Part of a small language model's weights: MLP 1024 GELU, 321M tokens.
MLP neurons of a small language model. Each row is named by its layer, matrix (up: input weights; down: output weights) and neuron, and shows model dimensions 32-159. Each number is 50 + 12 x the weight over its row's rms, rounded and kept within 0 to 99.
After each neuron's rows, "fires before" lists the tokens most often just after its 100 highest values on Wikipedia text that the model never trained on; "fires after" lists the tokens most often just before its 100 highest values on Wikipedia text that the model never trained on. A number after a token or word is its count.

L5.up644:60 39 51 54 42 52 67 66 36 27 42 70 53 59 57 58 27 38 38 64 49 42 77 44 59 47 52 32 32 70 71 60 26 58 89 56 45 49 62 42 33 46 54 56 68 33 45 40 41 43 62 47 27 34 51 49 52 52 52 49 67 44 43 60 67 32 69 38 44 45 52 59 36 69 37 61 66 59 56 63 37 49 45 56 52 44 48 49 69 48 74 51 26 54 54 44 47 52 35 54 52 36 62 52 63 44 50 40 76 58 49 58 52 55 49 38 44 58 43 43 53 67 46 60 42 53 52 53
L5.down644:43 49 39 39 49 51 39 54 50 58 65 56 42 47 20 61 66 55 35 60 37 51 41 49 43 80 42 63 39 37 47 44 71 50 55 39 68 68 57 50 77 33 44 36 38 48 38 50 62 56 40 51 70 73 72 47 40 43 55 57 29 50 62 55 72 53 36 45 48 54 54 41 59 58 60 48 40 35 62 54 48 17 67 46 55 60 65 38 51 42 40 25 48 36 32 54 36 70 43 42 59 47 45 42 42 57 51 55 51 42 34 39 55 74 50 59 43 40 67 62 46 29 52 64 58 48 51 45
fires before: "c" 21, "," 12, "p" 10, "ab" 7, "ign" 6
fires after: " d" 48, " D" 8, " P" 6, " C" 6, "0" 5, " G" 4

L8.up613:57 50 44 64 38 29 53 43 57 49 47 50 59 55 56 58 39 61 32 35 61 71 45 34 60 62 53 66 37 55 59 56 53 55 51 62 73 51 47 49 49 68 65 26 49 41 38 35 49 32 59 45 43 33 54 42 47 62 76 50 23 40 33 58 42 41 31 43 62 67 67 47 47 27 38 48 46 43 40 78 45 47 45 32 44 55 36 55 49 44 48 41 22 71 60 62 46 49 44 70 67 36 52 49 51 52 58 39 50 62 81 46 68 52 34 57 55 46 13 33 65 49 33 63 54 52 52 50
L8.down613:63 46 62 35 47 64 51 67 41 37 62 45 59 50 51 68 54 52 48 58 46 72 51 34 62 49 55 74 37 43 60 53 16 35 62 33 48 22 43 37 35 37 60 62 37 51 52 54 54 58 59 30 47 66 30 57 50 32 23 55 54 72 27 51 53 44 43 54 40 68 51 47 33 45 37 47 64 41 70 56 39 30 48 33 33 40 67 55 59 47 56 90 44 66 62 53 32 47 39 40 42 66 52 46 45 39 49 40 44 45 50 51 49 52 37 61 69 56 47 51 67 54 73 45 86 46 51 44
fires before: "on" 31, "tern" 9, "eb" 8, "e" 8, "age" 6, "v" 6
fires after: " se" 28, " e" 17, " E" 9, "e" 7, " A" 7, "le" 7

L6.up949:46 50 65 51 62 35 50 33 47 50 37 41 55 47 60 49 50 35 67 51 51 49 26 36 52 56 65 49 51 63 57 44 67 77 43 56 72 49 31 39 48 48 40 47 32 48 52 48 65 69 48 47 26 48 61 56 47 51 56 53 63 35 38 66 48 72 57 49 40 65 49 53 53 46 52 36 61 20 42 84 50 34 41 64 58 38 44 61 66 49 63 39 47 45 69 45 79 58 45 49 23 54 36 33 40 32 56 41 50 44 72 51 62 50 32 33 48 58 46 56 48 41 55 46 61 51 53 52
L6.down949:29 50 63 41 38 53 23 64 50 50 53 48 31 52 37 40 52 34 51 49 32 32 53 50 41 72 31 25 54 63 62 67 49 49 39 45 68 42 48 36 33 77 29 61 57 72 43 47 61 59 45 65 62 52 52 50 53 55 47 35 52 53 59 61 43 50 59 75 31 50 44 54 48 52 53 52 47 65 35 57 54 56 47 60 42 63 55 58 55 52 42 49 58 43 51 48 43 51 61 23 53 50 59 68 58 41 47 45 25 47 71 63 59 41 66 56 44 71 56 54 61 46 19 67 57 46 47 38
fires before: "ro" 21, "age" 15, "gh" 10, "ag" 7, "y" 6, "k" 4
fires after: "ang" 22, " E" 21, "a" 17, "ab" 6, "el" 4

L7.up398:51 46 30 65 44 35 65 65 59 70 58 61 71 42 69 53 32 63 26 48 59 37 58 34 59 61 67 57 60 63 49 60 43 57 53 43 39 45 66 46 73 65 36 26 41 60 73 50 49 43 52 64 38 43 52 52 50 46 55 44 48 34 56 66 53 52 66 57 58 50 38 70 31 46 49 56 47 45 59 58 41 55 41 55 47 49 40 37 60 56 78 51 44 40 54 49 45 42 53 58 59 34 62 38 65 44 59 36 52 65 21 56 67 75 40 52 45 20 53 41 47 41 58 57 38 35 65 45
L7.down398:43 43 45 66 60 47 61 30 44 62 78 26 72 52 49 61 38 33 53 42 65 66 18 58 55 65 56 35 32 65 53 58 48 42 70 48 67 60 64 73 45 63 51 50 56 45 49 39 33 42 62 31 57 32 61 52 56 59 50 41 65 50 47 48 54 48 35 41 38 63 32 39 50 58 52 38 56 30 47 61 56 38 74 29 53 49 63 62 38 51 47 53 56 45 40 36 57 50 44 58 52 48 64 43 65 57 55 34 53 38 40 20 26 42 63 72 53 41 46 36 60 33 48 48 58 58 54 40
fires before: "al" 16, "ic" 16, "ed" 15, "ical" 6, "ie" 5
fires after: " m" 39, " s" 7, "M" 5, " M" 4

L10.up101:44 53 62 45 43 47 79 50 55 38 55 46 40 42 62 51 49 39 57 55 57 48 42 63 63 54 62 71 59 45 59 35 38 54 33 61 62 54 54 32 44 48 63 55 54 57 27 59 73 56 65 41 61 27 56 53 70 50 36 43 33 32 65 66 47 37 26 66 37 54 30 59 44 43 39 61 30 48 42 59 37 52 32 63 37 51 47 56 48 51 38 59 39 46 70 46 61 48 39 67 47 38 46 59 44 41 57 66 83 60 57 50 50 72 46 26 50 48 47 65 57 60 33 55 66 49 30 61
L10.down101:53 48 34 53 65 69 77 30 63 54 39 42 50 38 51 56 68 61 54 54 44 67 41 64 41 39 52 43 33 65 28 62 48 73 48 53 46 39 68 44 41 42 36 52 34 56 69 50 48 41 60 66 36 38 22 45 43 45 78 39 46 51 36 28 48 29 61 43 56 41 51 29 57 38 49 60 54 63 55 35 55 41 53 79 39 52 47 48 45 30 44 45 46 48 45 46 52 51 49 51 64 57 54 48 52 56 72 50 44 58 56 62 47 54 49 38 62 53 41 58 49 42 55 74 21 59 53 51
fires before: "ld" 22, "tern" 15, "h" 9, "ter" 8, "k" 5, "ite" 4
fires after: " W" 64, " w" 9, "w" 5, "W" 4, " m" 4, " M" 4

L6.up125:54 48 57 51 37 55 69 40 61 48 37 37 51 44 55 38 43 55 79 54 78 66 33 63 36 56 61 36 59 72 61 41 36 62 83 65 41 51 64 49 53 51 36 40 54 41 58 29 46 48 49 45 51 49 53 45 57 45 56 55 39 56 45 48 37 56 55 48 71 67 68 48 57 25 52 40 64 43 18 37 49 58 41 70 61 61 38 49 57 51 42 52 39 47 41 43 56 39 52 70 59 41 38 72 43 54 45 26 70 50 37 55 38 59 26 52 45 52 43 53 56 43 45 55 42 36 56 57
L6.down125:43 50 62 50 61 69 69 63 60 35 34 20 40 45 51 41 70 46 65 63 55 55 33 33 51 61 80 42 46 58 51 39 48 41 47 64 61 23 73 49 60 40 46 50 27 52 57 45 50 41 45 64 44 84 46 47 58 53 39 49 58 56 66 63 52 53 42 38 56 50 67 53 53 39 61 47 42 48 73 35 81 38 52 41 43 50 37 40 35 59 51 56 23 52 54 67 53 44 46 56 60 49 36 36 57 45 53 40 37 39 54 56 64 63 31 57 67 57 40 46 59 61 47 49 48 33 43 54
fires before: "p" 24, "ew" 12, "ad" 11, " de" 5, "f" 4, "v" 4
fires after: " R" 28, "u" 23, "v" 12, "t" 6, "ail" 5

L8.up553:47 52 45 78 39 54 41 57 42 42 64 53 52 42 52 65 42 54 29 80 57 50 84 56 48 43 72 47 54 46 34 52 32 59 54 84 33 35 64 65 50 53 36 55 35 34 46 55 58 55 34 46 62 37 57 23 46 52 72 43 53 44 43 52 46 68 36 52 48 53 37 45 61 35 38 21 41 55 58 58 41 53 46 54 48 54 46 74 54 57 33 32 43 48 51 40 45 53 56 52 70 29 38 31 38 53 54 34 53 61 49 37 43 58 47 56 36 39 59 54 52 57 36 55 57 28 65 69
L8.down553:38 37 52 53 59 61 36 48 61 36 41 30 40 21 69 39 48 27 46 53 30 63 60 55 55 59 79 40 45 40 57 54 34 68 47 61 56 35 34 54 40 70 39 39 55 53 52 36 57 65 53 55 64 46 41 53 53 32 44 66 45 84 59 43 50 44 47 61 64 55 52 65 42 49 54 57 62 54 61 37 44 18 52 44 27 62 46 50 31 56 63 56 53 60 64 68 54 32 51 50 42 43 54 41 71 53 53 51 44 55 25 47 76 47 46 32 76 49 40 51 44 47 61 44 52 46 72 37
fires before: "ment" 28, "ut" 10, "or" 9, "et" 5, "r" 4, "on" 4
fires after: "over" 41, " m" 17, "ag" 7, "in" 6, "on" 6, "id" 4

L7.up84:44 46 49 52 43 50 54 53 57 45 60 53 47 60 55 63 40 47 51 71 60 51 73 57 39 33 44 60 50 58 58 26 40 58 49 40 49 29 39 48 32 37 51 69 42 55 57 33 66 35 55 41 50 26 45 67 55 43 35 48 49 47 64 55 71 66 45 38 39 56 49 52 43 47 28 54 32 53 66 31 45 45 67 60 50 56 50 45 56 56 53 50 54 74 64 64 51 40 42 49 68 46 57 63 50 35 50 44 64 51 68 41 62 59 48 53 53 52 40 48 38 54 36 50 44 48 40 67
L7.down84:34 30 46 51 49 56 53 38 44 69 52 39 53 59 58 44 38 29 66 52 45 57 33 43 46 59 40 37 56 51 61 63 46 35 45 38 38 58 30 59 44 46 41 63 51 56 58 29 19 36 33 55 50 45 25 59 52 67 41 57 39 49 50 62 59 50 75 38 51 48 58 49 34 47 58 31 54 46 48 37 48 44 46 46 68 40 74 51 47 56 25 35 67 48 44 47 50 71 57 39 48 34 45 39 64 61 53 55 50 65 52 60 39 33 55 63 33 47 73 43 52 42 47 27 66 52 48 38
fires before: "ing" 17, "ew" 14, "ous" 8, "ed" 7, "ion" 4
fires after: "v" 29, "iss" 8, " c" 7, "f" 7, "p" 6, "cc" 6

L8.up450:54 73 44 57 40 56 61 45 60 60 59 68 73 49 66 54 48 60 44 45 73 36 49 47 33 42 59 43 63 56 55 38 51 47 59 29 41 47 42 36 62 46 66 57 68 46 58 32 58 52 53 39 46 39 34 63 62 57 55 65 56 58 67 48 23 54 35 53 34 49 39 25 71 52 42 19 50 67 67 59 62 54 37 46 59 40 25 63 73 54 60 20 35 67 42 45 68 57 61 66 48 41 51 30 49 42 40 38 77 53 66 50 54 56 35 46 29 43 58 33 66 35 44 55 46 72 83 47
L8.down450:54 34 39 55 45 64 58 17 67 62 47 49 48 46 56 69 43 70 49 37 47 45 60 44 46 58 91 43 51 68 38 36 64 54 38 63 57 45 68 69 65 44 46 46 55 29 44 36 48 48 30 56 51 34 72 44 60 57 43 56 68 50 38 59 63 47 33 29 50 52 35 49 47 48 36 43 53 48 45 54 65 43 62 38 49 73 57 42 53 39 47 28 69 33 46 43 48 45 61 40 49 46 53 53 54 48 53 69 54 59 44 41 44 79 31 61 83 36 53 63 42 53 45 30 66 40 55 45
fires before: "le" 13, "w" 9, "in" 9, "ess" 8, "t" 7, "ain" 5
fires after: "o" 23, "ro" 22, "e" 19, " ex" 10, "ra" 8, "a" 6

L7.up677:50 55 44 51 44 36 50 36 55 54 51 50 47 42 75 64 21 47 39 60 63 51 40 26 52 42 68 43 64 57 32 66 41 47 55 54 35 39 47 40 51 55 46 28 42 38 56 56 39 52 53 41 53 37 52 50 58 58 54 43 36 51 48 62 50 52 55 34 54 55 52 50 53 46 34 57 37 18 45 61 34 72 43 53 52 47 41 51 59 64 41 33 32 49 67 51 65 45 39 41 57 37 60 35 45 38 86 57 79 84 66 50 64 68 39 59 19 39 60 54 42 62 57 50 29 47 69 40
L7.down677:45 43 34 59 61 50 32 47 70 57 62 52 47 31 40 49 25 38 57 63 49 56 49 51 42 44 48 40 46 71 71 45 45 54 61 48 46 32 57 51 40 66 61 31 56 52 45 50 48 72 49 55 63 70 10 40 49 73 39 39 53 63 63 28 62 34 34 72 37 56 35 27 38 64 51 17 63 53 49 68 41 43 56 63 58 56 66 51 50 44 64 82 48 51 52 26 71 44 30 59 58 37 53 55 57 57 61 36 48 56 41 50 50 31 54 59 54 48 62 78 43 50 48 47 72 59 43 26
fires before: "or" 22, "b" 9, "ic" 8, "ed" 6, "et" 5
fires after: "a" 30, " m" 25, "e" 15, "i" 7, "ag" 7, " M" 6

L9.up416:43 39 61 68 74 66 38 43 51 57 67 21 50 54 64 72 32 53 61 54 69 58 41 35 51 40 59 35 51 47 39 43 38 44 43 53 46 51 32 40 36 76 39 76 44 60 42 57 65 54 67 33 51 47 53 39 34 47 39 55 26 51 57 62 47 59 60 32 31 67 58 44 60 33 45 44 57 58 58 41 46 48 63 52 52 46 48 50 55 46 61 21 47 49 50 54 40 60 50 49 32 46 69 41 79 57 39 20 65 46 53 34 57 62 38 40 36 53 56 46 59 49 25 50 46 33 70 31
L9.down416:46 58 45 50 47 51 44 42 45 53 44 64 51 62 43 47 58 34 48 54 52 43 49 77 51 46 36 55 63 50 48 64 56 63 50 33 51 52 42 47 46 37 53 32 53 72 61 53 39 65 51 51 47 61 06 38 39 68 87 47 50 63 50 56 51 57 47 34 55 48 56 25 50 33 58 51 63 59 64 30 53 43 31 46 33 44 41 40 51 50 65 36 46 53 39 59 76 67 56 57 66 35 48 44 60 58 56 61 59 39 62 48 29 67 37 76 50 50 32 56 40 50 42 26 50 35 50 51
fires before: "ent" 37, "ence" 9, "ous" 5, "n" 4, "ing" 4
fires after: "ep" 16, "if" 12, "ur" 12, "p" 9, "v" 8, "od" 6

L7.up940:68 55 35 30 47 44 74 62 60 43 39 54 40 46 56 57 56 63 44 47 38 35 60 48 34 63 63 47 57 31 54 54 39 51 85 62 77 37 46 26 53 42 37 35 58 27 59 39 60 53 44 43 34 37 64 44 63 65 64 48 36 43 67 68 43 48 22 50 41 49 68 54 40 44 42 38 59 69 55 52 35 64 37 59 42 56 33 43 60 63 55 43 71 54 65 43 52 35 52 58 46 34 60 46 63 62 57 34 32 51 29 60 35 57 48 49 32 44 47 17 61 48 50 66 65 52 55 55
L7.down940:47 60 37 70 70 55 30 43 47 48 58 54 41 48 51 53 52 49 51 48 33 49 76 56 43 38 37 73 43 07 57 64 33 55 53 30 52 58 32 42 33 43 59 53 50 69 38 51 56 56 61 46 70 72 39 36 50 45 59 57 42 44 48 51 70 54 62 68 77 55 42 46 61 55 58 61 38 47 55 53 60 36 58 28 56 42 51 43 49 65 44 44 49 60 53 34 42 50 65 50 49 41 40 32 47 48 36 72 65 32 42 63 31 51 51 61 58 53 51 34 64 44 53 58 61 71 47 65
fires before: "ions" 22, "al" 13, "k" 9, "e" 7, "ter" 6, "p" 4
fires after: " Ch" 39, " T" 24, " t" 9, " C" 7, " ch" 4

L6.up460:45 63 45 43 62 49 79 47 54 51 41 34 31 63 47 45 47 58 48 40 49 42 49 36 50 71 64 45 60 62 46 43 41 94 78 53 60 63 54 59 47 37 62 64 49 58 72 51 34 66 48 43 36 50 54 39 63 55 59 44 40 54 31 48 31 47 78 52 62 66 47 43 46 36 48 71 56 50 50 42 46 53 54 63 45 56 31 44 44 48 60 49 32 38 52 38 54 46 50 46 40 35 44 60 63 41 63 46 75 60 40 55 39 55 41 46 27 55 45 36 46 43 75 43 52 58 43 52
L6.down460:55 31 52 53 44 58 55 62 50 70 44 72 33 42 30 30 47 24 19 63 48 61 31 62 57 44 48 56 51 66 46 47 63 30 38 58 61 37 63 59 79 45 57 56 61 46 37 57 73 65 46 60 56 47 43 49 48 54 44 26 54 58 51 78 59 46 51 42 47 51 29 67 49 29 39 51 27 41 40 74 52 46 40 76 50 68 48 81 31 52 64 65 54 49 72 67 44 51 42 36 38 44 53 69 50 50 48 51 14 44 68 32 34 57 43 42 45 46 55 48 60 36 43 40 53 48 38 47
fires before: "p" 19, "ubl" 13, " also" 10, "v" 6, " R" 5
fires after: "u" 21, " R" 18, "en" 9, "se" 7

L8.up454:55 80 71 48 54 61 66 64 60 30 48 49 41 44 49 73 56 37 34 50 50 61 50 57 48 38 52 67 65 63 46 26 36 50 67 43 31 61 61 55 42 58 51 43 39 46 53 48 61 37 56 31 40 49 50 38 44 59 68 52 42 44 53 53 67 62 41 60 73 30 55 39 68 48 34 59 34 48 32 44 70 58 53 63 48 62 48 56 58 60 42 52 63 35 36 53 50 54 38 42 42 38 36 64 46 55 28 28 50 46 55 48 39 62 40 50 26 24 44 40 26 62 59 62 46 55 54 52
L8.down454:48 53 63 49 68 71 53 37 63 63 42 39 51 51 61 55 60 51 50 47 50 70 33 50 51 22 67 33 62 52 46 55 28 65 57 69 51 55 44 29 51 47 47 43 52 35 43 34 50 31 42 51 54 50 41 61 46 32 47 53 48 48 29 38 29 55 52 40 58 51 62 56 72 59 39 58 51 80 50 24 38 33 64 50 35 49 57 43 62 45 52 42 74 52 62 51 51 51 36 77 64 37 62 57 46 54 46 50 77 45 34 50 66 74 70 45 53 38 69 55 42 78 39 37 73 55 49 33
fires before: "ut" 19, "ect" 13, "ist" 12, "c" 11, "end" 6
fires after: "m" 16, "st" 16, "ch" 15, " pr" 10, "r" 8, "d" 4

L10.up897:47 33 53 70 43 58 64 41 45 41 48 43 39 69 64 38 52 52 73 57 53 46 43 65 56 74 66 53 55 37 68 58 36 51 46 63 44 63 66 45 49 56 33 75 42 60 44 55 40 67 68 47 42 41 72 46 47 49 62 33 36 46 45 42 53 56 45 68 29 72 65 31 42 47 58 66 56 42 63 39 46 69 64 56 47 46 39 48 36 53 50 50 51 66 63 41 19 67 21 49 48 41 38 64 63 30 60 48 48 66 37 36 58 55 48 61 51 45 68 58 59 35 40 45 49 60 53 41
L10.down897:33 69 70 56 55 67 55 38 71 49 51 37 48 53 54 38 46 38 74 40 40 70 58 55 59 44 99 38 37 37 37 51 44 56 52 47 48 50 38 45 35 29 50 60 47 67 66 64 57 52 52 49 68 36 73 54 47 49 63 47 38 44 34 57 34 28 60 62 53 56 57 48 68 54 41 45 46 37 36 61 58 62 64 56 39 23 53 55 50 61 44 42 47 45 67 46 57 43 56 51 57 64 42 66 56 40 49 32 61 36 38 41 28 63 30 74 33 36 41 44 70 56 45 42 47 60 42 49
fires before: "op" 20, "an" 15, "f" 14, "y" 11, "ent" 4, "O" 4
fires after: "v" 20, " or" 16, "s" 11, "iv" 7, "ra" 6, "r" 6

L6.up318:51 51 48 49 63 36 56 55 59 44 31 40 39 48 60 37 64 42 30 52 49 73 52 44 46 62 59 61 70 40 38 39 57 47 50 41 75 59 41 51 71 66 70 52 53 69 51 72 45 51 56 29 15 52 42 53 43 62 63 67 27 28 53 56 57 56 76 36 50 39 62 57 28 66 42 69 61 37 46 36 21 60 28 49 44 26 27 42 58 69 55 57 33 58 49 54 57 57 47 37 50 55 57 56 53 57 56 51 68 78 36 72 45 55 37 66 57 45 54 41 44 57 67 45 57 53 69 62
L6.down318:42 55 72 52 39 59 78 35 58 55 32 48 48 56 65 35 71 48 38 44 70 38 60 60 40 53 60 59 47 70 55 55 33 36 53 65 57 27 68 68 55 59 51 50 44 38 32 50 68 43 50 55 53 54 51 60 59 99 49 24 49 49 52 47 58 41 52 43 37 65 50 46 42 51 54 48 35 57 48 60 64 56 67 42 72 61 37 61 57 62 48 53 52 43 10 36 57 51 37 37 46 46 26 29 51 64 43 45 16 41 50 34 43 45 67 64 50 57 40 71 49 53 19 37 50 58 33 39
fires before: "s" 25, "ic" 22, "ical" 6, "h" 6, "ult" 4
fires after: " R" 28, " m" 23, "f" 10, " r" 7, " p" 4, "M" 4

L6.up561:53 62 45 58 54 36 57 36 44 38 51 47 62 49 53 66 60 50 60 40 69 56 42 60 41 46 57 74 58 69 78 45 41 42 62 55 35 45 43 29 60 61 41 49 70 46 54 64 17 26 60 41 41 33 56 44 52 46 58 69 62 44 72 56 36 49 49 46 53 51 68 28 58 46 30 42 34 47 28 78 59 65 53 44 55 42 31 63 42 39 36 50 37 41 43 44 59 92 58 41 53 46 50 51 61 36 26 44 69 57 85 54 53 53 41 43 50 46 50 49 50 41 60 46 62 56 53 42
L6.down561:45 53 57 41 43 53 47 51 41 51 63 45 45 41 43 54 44 47 47 45 51 49 40 52 50 58 68 44 57 65 45 40 55 50 58 37 59 64 64 78 43 35 64 46 56 35 61 58 41 56 44 70 49 33 76 37 58 45 61 29 44 75 57 47 55 35 40 49 53 44 42 48 58 41 26 22 28 55 28 50 57 69 60 46 75 72 42 70 68 26 70 38 44 75 60 31 55 57 62 48 35 43 60 47 74 69 77 54 42 57 47 33 68 36 56 47 33 57 38 30 46 63 57 45 48 54 45 47
fires before: "j" 19, "gh" 10, "th" 10, "ess" 8, "her" 8
fires after: "a" 53, " a" 15, " pro" 9, "e" 8, "o" 6

L7.up752:56 24 56 67 42 43 51 52 61 56 44 53 58 34 66 65 41 44 60 39 60 52 31 57 52 77 61 65 67 57 57 40 58 34 55 49 54 49 44 43 58 42 65 64 72 57 62 54 46 59 56 30 51 48 47 65 41 53 47 41 57 58 44 81 20 41 51 46 47 37 66 41 62 49 40 46 34 43 51 62 36 37 62 62 46 40 35 64 54 43 35 37 51 52 46 40 41 62 40 55 49 44 36 38 38 22 47 61 72 73 45 50 57 56 32 27 61 53 60 53 58 30 52 41 57 59 51 45
L7.down752:46 52 40 44 40 54 54 31 74 43 50 51 41 36 45 40 47 41 74 52 52 51 66 69 41 47 43 50 55 42 80 59 37 51 75 47 46 39 76 26 38 37 46 68 37 70 50 34 63 41 71 42 51 54 41 36 54 48 33 47 35 58 51 34 39 61 45 54 54 45 48 67 62 39 52 70 40 63 51 41 48 68 45 48 58 50 44 56 57 45 38 56 60 42 68 50 60 55 51 53 55 43 44 48 49 43 69 38 55 45 57 53 54 66 39 42 46 76 47 55 37 58 52 43 42 52 43 43
fires before: "op" 35, "ro" 11, "age" 7, "al" 6
fires after: "v" 42, " E" 12, " e" 10, "ang" 7, "e" 6, "p" 4

L7.up69:48 75 53 66 46 57 67 59 54 28 41 52 62 37 58 62 58 41 57 59 37 54 60 41 48 59 43 43 45 58 53 41 37 43 51 66 63 54 67 54 32 59 62 55 46 57 58 58 39 48 48 42 39 22 52 31 50 32 36 38 45 42 35 45 28 48 67 35 44 36 51 34 47 48 32 86 32 66 39 53 35 53 39 65 41 52 42 52 38 48 61 53 35 51 62 46 30 53 36 48 60 48 42 76 52 46 55 54 76 61 77 52 77 60 49 40 47 38 55 44 56 28 36 51 48 49 68 44
L7.down69:55 33 42 67 46 55 27 39 32 58 47 38 50 36 27 65 57 60 43 52 42 44 47 61 46 48 08 45 47 46 62 49 40 61 20 35 50 58 43 32 43 34 45 51 51 57 54 40 49 58 55 81 44 51 57 53 42 51 46 73 32 44 60 43 66 70 43 64 58 51 40 56 60 29 53 38 59 36 51 40 60 37 72 53 34 23 69 44 50 53 26 53 64 45 53 44 57 43 39 58 38 37 55 67 68 70 49 60 42 51 61 65 31 49 69 63 69 70 74 61 50 44 45 46 61 68 55 39
fires before: "ri" 11, "ent" 10, "erv" 8, "ign" 8, "id" 7, "c" 6
fires after: "es" 13, " p" 12, " d" 9, "o" 8, "in" 7, " C" 7

L6.up80:68 54 50 49 42 49 29 56 38 61 43 55 67 37 69 70 50 48 45 64 49 45 42 55 60 39 59 59 66 45 45 43 61 40 60 64 48 44 43 35 49 57 50 51 37 24 72 48 63 65 33 56 43 52 50 55 49 53 65 65 39 54 45 53 41 57 44 45 29 41 33 41 50 47 37 47 45 61 55 81 41 64 43 50 41 27 36 50 52 58 81 18 42 48 55 53 49 33 49 41 59 39 43 45 59 47 84 44 69 73 54 57 45 79 20 52 41 35 52 51 41 51 66 62 43 42 80 63
L6.down80:54 61 57 67 57 27 31 62 54 54 48 41 50 18 30 53 41 50 62 65 23 43 71 69 55 46 20 46 62 53 52 78 48 23 42 67 47 36 27 47 31 56 57 54 60 67 60 44 60 62 31 51 58 54 42 52 45 77 61 38 48 57 43 27 56 53 42 49 65 55 40 35 48 56 35 65 34 42 45 59 59 49 61 45 73 58 44 30 65 42 80 45 42 59 42 41 42 42 42 62 42 57 47 81 47 59 52 61 47 55 56 58 59 46 73 43 16 48 48 46 58 43 65 64 38 58 51 29
fires before: "own" 12, "ow" 11, "is" 9, "ect" 8, "ort" 7, "in" 6
fires after: " e" 19, " k" 15, " ad" 14, "–" 11, " res" 7, " s" 6

L8.up886:33 51 38 64 44 60 61 68 52 25 47 55 49 28 76 53 64 54 43 63 51 51 44 35 41 45 51 50 42 56 47 41 52 70 57 53 67 60 59 44 58 55 59 25 45 24 38 49 47 41 50 57 53 43 46 48 57 67 58 54 08 48 73 51 49 55 48 34 40 41 41 44 55 38 35 46 40 60 41 51 38 71 28 77 55 59 25 52 63 69 37 50 29 48 49 67 58 54 57 45 29 48 43 47 62 50 43 55 68 63 72 47 57 61 42 49 38 44 35 37 48 41 48 65 38 40 34 77
L8.down886:48 53 58 44 47 64 60 43 38 41 54 39 52 46 56 42 68 67 59 56 47 55 55 42 54 59 45 46 51 57 54 47 67 51 68 19 38 46 60 60 47 41 38 42 46 51 46 52 71 51 62 56 33 67 07 34 48 48 53 63 52 61 59 51 69 38 25 53 64 61 54 44 27 57 50 45 41 61 69 36 38 47 46 47 38 69 61 47 56 62 61 03 31 51 51 52 61 33 22 67 41 64 54 30 63 55 39 40 48 44 40 48 40 48 34 30 67 39 55 41 66 62 58 45 45 52 55 68
fires before: "h" 17, "ite" 11, "c" 7, "on" 7, "od" 5, "k" 5
fires after: " W" 21, " M" 18, "eb" 11, "e" 6, " V" 4, "w" 4

L10.up851:58 50 24 73 48 30 54 57 41 54 52 43 62 32 52 41 57 38 37 34 60 67 51 48 47 71 67 60 57 63 59 45 41 56 45 59 68 47 34 45 73 21 67 62 42 52 56 51 60 64 61 43 57 37 56 36 71 40 55 57 50 22 55 38 32 59 47 51 38 39 61 58 64 39 30 56 23 19 45 58 45 40 31 46 53 34 49 56 40 45 30 50 58 45 51 61 46 46 50 45 42 38 58 46 45 56 59 50 69 69 63 65 49 64 26 43 60 59 54 37 55 46 55 57 50 36 61 50
L10.down851:48 49 69 28 55 50 45 56 67 58 57 66 64 55 58 54 48 61 35 56 44 40 70 45 63 24 79 43 47 70 70 23 31 53 55 40 50 30 45 61 58 45 53 48 47 35 54 57 49 57 37 39 51 49 49 72 47 54 57 38 50 55 67 34 38 56 53 47 54 30 46 62 46 43 34 66 55 77 67 59 51 70 67 62 58 61 53 32 35 48 35 35 77 60 54 46 74 53 66 50 57 49 52 30 41 53 76 76 44 30 28 70 37 49 59 54 54 51 51 61 49 54 46 27 44 68 52 51
fires before: "k" 16, "j" 13, "t" 7, "el" 7, "i" 5, "or" 5
fires after: " m" 20, " p" 11, "a" 9, "ich" 6, " M" 5

L7.up1010:62 55 49 36 70 61 45 54 61 52 38 43 39 43 53 34 52 56 51 59 48 62 59 48 41 74 53 26 55 46 30 66 54 48 46 70 78 53 57 85 63 59 69 55 43 37 65 46 41 50 56 53 54 42 62 51 27 50 54 37 35 49 43 61 42 53 31 45 52 27 67 69 72 40 33 35 64 59 51 21 28 59 52 46 65 63 23 53 35 58 45 63 54 56 51 70 44 34 61 60 48 30 53 50 63 39 33 39 52 44 48 53 45 53 51 52 33 43 49 34 56 23 50 37 50 42 62 67
L7.down1010:48 79 50 38 55 47 50 53 40 44 40 45 48 54 57 49 44 34 46 17 59 40 57 45 57 39 55 51 56 26 48 15 68 40 53 59 65 45 64 40 71 45 50 73 23 38 56 47 28 76 41 53 45 55 25 58 45 43 22 40 47 41 24 50 70 53 39 67 60 63 51 55 55 37 51 67 23 45 69 51 58 56 42 20 42 54 58 43 63 61 66 51 41 55 37 49 37 31 52 66 48 45 49 27 32 48 53 38 50 41 38 55 54 42 40 38 43 60 49 58 72 53 50 97 51 70 25 52
fires before: "al" 25, "p" 24, ":" 5, "all" 5, "b" 4
fires after: " T" 23, "u" 19, " t" 14, "ot" 13, "et" 6